Part of a small language model's weights: rotary positions.
MLP neurons of a small language model. Each row is named by its layer, matrix (down: output weights) and neuron, and shows model dimensions 298-447. Each number is 128 + 24 x the weight over its row's rms, rounded and kept within 0 to 255. Numbers have three digits each.
A block is one neuron, or neurons of one layer that tend to fire together. After each block is what it responds to, as a language model described it from the Wikipedia text at the highest values.

L3.down119:089102102123132108131113126105103097128120075113150136111177128138128099113141124117095130131094101117153137164141118136124152143123153118134151120119127127136160114126117113135138144114087102134103119146133113100163099172117128148064105060152107111092135156140107109122132097082078132133147115169141159137117152112141106132097113078157108149099153106164114122121140172154150137133137139121119111141137137161129134139138144115149128123155152099177101
L3.down1109:113123145087086153144131109127095113155096147138156081142124106168130136141109090130084147126164168123115119157120163134113140090128110138126144106104136141120119125134139175114097162128112175094119150126129132122132153085115113163117131111112115134129141091075107102127101126158120095095096092127118110161132145095167124134147126158136122098114163128174125101113144134104189097091136148149080129139151184130142166111133142127161131173109126092053108
L3.down1478:088124114120113112113121089140142140138084154155130117087131099144137106148132124184169119123128123143122188164130170116105124135121101138130149073103164179133154133135110182131094154113142156117159162125156116118127131124082109108117153141145055131117127153140171117178129126106079129095162099147117167114154173135188136113097128130149133125095079118127107119124151157125175106135168113101105119142143102136097155106114137087174124137124127119085138
L3.down1606:144137132090119117131150103143123148073092160129086120100119133177171098158084104147079113103093114099107095087105137141124124147144105112110163115108136166170127136118142152131127118220110132135139146128173142143154158114145119134174123118126110111155158101122153145127131123128074096120126097156141100103160127135124121126106100110123118093093105136128147111106128132117127117112172097111088144090126114130133113094107109123123168105085061085126177
Plural noun endings

L5.down26:164104172141162144103124140127088115100088118166127156114109133136098144145119133117097085161123113120072150118158119169126147145146152161143106128126142162132117134122105123112104172112135098121105121145129140143135129120084140096101130126079136147128130129112071166130115172099142137178119113143154122170138161064120170107123115143100106115128095115083144072177103127096078118124137091118073134135125156184151158097138177118156125097105105117128131
L5.down177:127151146107155133105160161153120101112112099160175112099111095134113077163084159117128134159122123118113143074117160133182097104096125106115142122158119135127115126116182110106123098142111133114116133176153127155170156132126141084123125099123134139132128136129124162117092120102145143149095163149130124120111127126093152146151153137120108172109108128096147137080157118082141146172126123125064135126101174142145133139130111169119136132147123119111160
L5.down1008:148132134128124105099138139119110116131139157134119146095135122139148157165121117080118088137126103134176154146163121117116157091126118124163183071132114131150126125139179132124133124145163173111140136132096164146085119127110155121132096126119097120141139112157116122138109094127165136162135131109077138131148171084133089143132139103153128154106164133161125143132108117126120123159139112130105130058127117114182140171130123129109117130088133092121146
L5.down1562:094141077118160118096113127146131152141129098150113135085103164125121121142169138153143099121141154097137111143113119141107091146114063127086097096134114152097128108141114130093205155109147119138161185124138142102114125132175132136138153144093092096115140138122131129126146129113073123069095146180155164136099103129147153159107150123153112165101129151112101122110114112125096113124103121106101129113107147132169144120158088092142145139123117076126111
Coordinate separator and table tokens

L5.down46:109136152132104147151146106140123127135114143139150134136149129107128120139085106125148131101148120130151108097107118117129127138137124132116073136111133170108158162129114131157149130108155103139062111135126110118134148125155149128154140131136083117128150102100121155094112128099123120101109167113119110092133124168115103079132103112175054082114136127112114172105157157158116125130051124141171112105163124126099141111105140095098109137093121119141115
L5.down1360:110166137101124129150127136087151159152118107126123157134122096099109125082158126126160128134125141108094107116127127105180113121148100126120098200109124097100131184148190114133144138111096136094104158168130126150136172082181132137149142126131108110100149119102186113102131120168128131166141144160125146068136112153151119123098135133125096145121161121128145143147153143110140119147128150089092150127130125149099151142100111111146117123136135120116107
L5.down1415:141134092100147093126102103160163170133150095088148129128123094163158116113137122128132107141109152090139177140144139094072151111182086145174117146157164137129120196093082131125129129125178094109164121134126102146135145122128140133119149116166124091163132098138096164123115139083108092160091152162061146166133113138113110126096055121121104158132103134101135126087095090099130110156121141109129139137097109110119125133157094148123187090119157173117125
L5.down2543:156114147128137067103112160111115111116080093104148137163147153093160110088115089112105149162135083119150154142150123129137079139169140159148145128146180117078138173163109119117127139119116141119116132167133148153163137125090119179092132109132162070126188123100125194099086135143121167117139128129115114103132107080146122146167138110165111132128170123143145101115110099125150134148107128137156152116121123126157160103141103111134141149147130181138121
Quantity and unit nouns

L5.down687:113121146091120157138161133102136135083088142163158123164140121123137126113131107118096130093097129117125185104126153135111124081074128113106161143177159138167105142167057093145138159161124150134126160132138142138169112113141143130104118116121134157110118102138051131099111148205107132146141116145146143145124164120138118138110182151155170115091134086151133118166154107150168173138129087161133156182133178154164166131133170118156135118131148133125164
L5.down711:120118163094142125142138138095149095118084158187115102138135128125125139132135155139127133119141126105109146136109174154126166144117117113163147110120166153117113183117097092143180135196091140119113149109104165155149143101124118133065129108102114136107105148108096139088159105127122105138126104150182149115146122111129166158146151134133151183129130080137139172099123065143113139143131132132151111141125135151157104140116153126160143152151096102131132
L5.down2147:108143139093173121188119155110116140132087118164103115102081148169104128133098108143105113100125129160084140144094120132123073108118123160182162145115147111135086144129134175146163124120132113085134147118148144150142117148107140145111159147143098133114109138101103085102156142146029117174118116140144084084131100129145148135145108126118137106103116072140108124101114183115161134136142138109163145104154174133086158116154121079123092157097130115112113
L5.down2420:134122127168127060123158119122137102120096110157140170115137137127136083111124166139159105141116146128134099197091116121147093109155150088097129110132179136153113192153158113171091093114106089122107143112101150166131124150182080144142113136116113111141097128100184131104134100155128138149139151128158116143152120111155101142107119167121164110126135112176087151093076113132088071128108138124142102146156109119153165099140141122113100121140069146113137
Noun phrase heads

L6.down1035:129139119137151138121160120122123093152102140132079145120128123090156136102138153116118113147134155153103140124099125137157139141131104137155105109135114139124126092095111107085172141151095106101124147102141172145127152107115129101128119139105143101109136155152120136095147137132170125117094086112081111166130138117145135126111142124121151105123102213144118138134108123092141137137165093117107105136153140163094123085128094163128175135130090173202113
Role-linking prepositions

L3.down1141:154130135124152102111159145132150110131091138094132148115125138089136162127120118107100176147122125141122124136124097143141136121152117099101152168133122120141142152139092130131131122130150070125102101176094160136098160152201136110088129138091128172127115113088136129147121131150112124127111120162143116166146148134114153140070154109149128104137103132102113123153112138137100127101140183091132108138148102111150120131168164158143134123118103107080157
L3.down1316:122130155158171165126139085113126115098169121118143120140116144140160156110120082083126131140138119115127092133141131141130130148122104146140139176125129142124186094138126124151100150128100133133094139091105107139111153118131166163107100122092135112093182142112115151138152144150126172091156068143144117092120105112130140125134106168141110170183091078130140125139111133136129133147129150129062121149140104129135117169101155129166134145132168131153160
L3.down1475:129141170134145111148142134118107153131136141086117113108125111144111129128102098106157128115153174112163110147080139108092093110117150110143165157124155132156129179107128114149178119106101116121096192128110135147131128120141142116130177092157110087121169122159129113116148157145136129156150109132105087115111101140115155116168109074149099127117121074152108142100108136128153121168128101139115135135113104168127157154146103129161133123122128133174154
L3.down1987:125156106092133124102111134135145123161089128107122085106095113124133174099154095140159127135144116203126175155070116128140136145123090165082130115152133104114174097106155139136145124119122138119121136124114143129074120078134099125124112131101161114098162093129127145155114119127126080131170141124151107135125116135110153134156110126136149120128107133101122115114154141163101142122135185090121129108127111159153101065172158137144137139159118109126134
Units after numbers

L6.down1777:149167139142143150159139137105125163132148099129146136146124153119133127198101123121119133161100091113118095157135138126128121098154138087139124105097112129125162160105194111150149137112131149172150113153137139150078118156141122140102079117138122095167152171120121092097144134138108123134170146155175120120143129084125109139106112143149102122144122118113137165067074131136113077161133096110118118166133103140153163146159145113127111099126108136143132
Mid-word pieces and separators

L6.down1839:123129167164116107147105125125100123121170102095101132120080118146120119132100131122118106153138075118126135073091117147153160114143153096122097128113159137106148160144149153118101092129149103129098120097118098103105130094153200171153126103114113095117129106116100104097164096125114096106117130122140137157184157146113093122126107154116104188157134107138150146147156134161138131141097093122130139151141137162151147130133128154145135106152143122094100
Degree and measure words

L6.down955:056149153126097105152134087123127132141124153129117124105091169153121106106127149165108154086119155157092128148115147140117104147160121138185146084105151149113133143137150158149156118090130118147122130146120112091153128149149147102097161136152150179098097095082126138170139120126105099133122111115119091111149134149181109131156124140131114128122132133133158114124129150110127135141116135149126120158182206119118126098085138107162112157124125113075139
Plural noun endings

L5.down460:134161107143187124112133056124159163085125130152091131147146130134143158121118143128182124133133142157110153137127072128121120130115126153108131134130123144117146136109110155093143094109156124131146165097129146090132116145077134139117131152144088126179115138153154117113131103150153108108143085128152178130121130164144106137093148150097126082157139157134194175160111136121111085131133165082127146135186139128086098108132054161114123138085144139125108
L5.down1476:162118071132134175118121155151118063108092094083094146120132123117119123163151096149125123109107126193120138089138160138093091122111114123137071131169083103109178114122125127099151108138146078118138146108130158085134131119147147123118100107158097121114148165101129113153091106121117138140076141145162122122098138137111074137122104116154132161118102121142135069149145146128105140146103161128143142111156177135145150132126142113110150112131148119176128
L5.down1554:138130120164115140156115125149169135133128140124095105114137138107119147161128123147154149126083116149119125107128116096121156141101118132142157075114154118116144102138104131094113167092096130121090116083134117142086110117166082169123140139122171184098100156130165114080091157078133152152110147111127130152145088151183103125156152134136114132113114107089159132140084109107126109123103121111115114138125132136121112105133117129174111166154152097145137
L5.down2150:103147125125144141139130150130187122160151164102152079118144163088158163126135127138114130160148144160137088106080128100128137118164146152127159136143166164124140104103130132107131139122092064141123164127108126138142143138148165157152116129161117161133122084120148121141113091103116086142111101098103109113147122121119098116118153114142119107154156129080111139161089136093110142072114117128140114147138129182121130152141127164127137109131134114165140
Before organization names

L3.down660:124099093132100108132142107102114101164105119119104174121134159106103134117141129148157130105151131135106089112113125148139106146136139151143115166114132197145130122129140148088115133158127141150100128142161109132124135117152170164120107155119152134162114139094135096111119122150130158152098107113117113129160108106154088165116156147159137111100142132132105090151168183120127126158104126150112118121168132170165060104112127138141162135144142122156122
L3.down1066:114121144143094149094107137167138116132131124101128145108161129122109160105147138132151123131117135084132146119131105137122115115118124117159120143177127141100156125141130142120117167123174107136111103153137107143141132112135130140180136071120143110126102116103141172147135117128113117107147130126117110150127086120117083149148114095138134141156096146123106076135126103162113064128146103174132118130154136152159133086119116138099145160121125141137158
L3.down1088:129124117087143121168126107087107129150115125137099115106091202133114131102175168118108135144152086108139082172117104118129146111134095133134115119115122142138114155162115125116128141124102150128111112111103075153165097133129109154149116114102146129131134127145130145127074103120161146131109133105126096106155150111081093149108100117146156090127118134139155122121146138154105133137115113097144145114125121143153111137156142108135165149138133144088114
L3.down1282:104124122150169124084125101112117118121151131126129118156167183114149129077138127118138122115138113127127120149123136131070146126129106086107128160153128137094155112126103161102128141152139128129132148102147088129118131085138145132135164145116129125132138132087107176134112125119104115070130106128163152152131134099119093139132129108154145097118159135105087085113134120163153076153151131116153152140105147141086091085108121154173134128132133161130128
Line breaks between blocks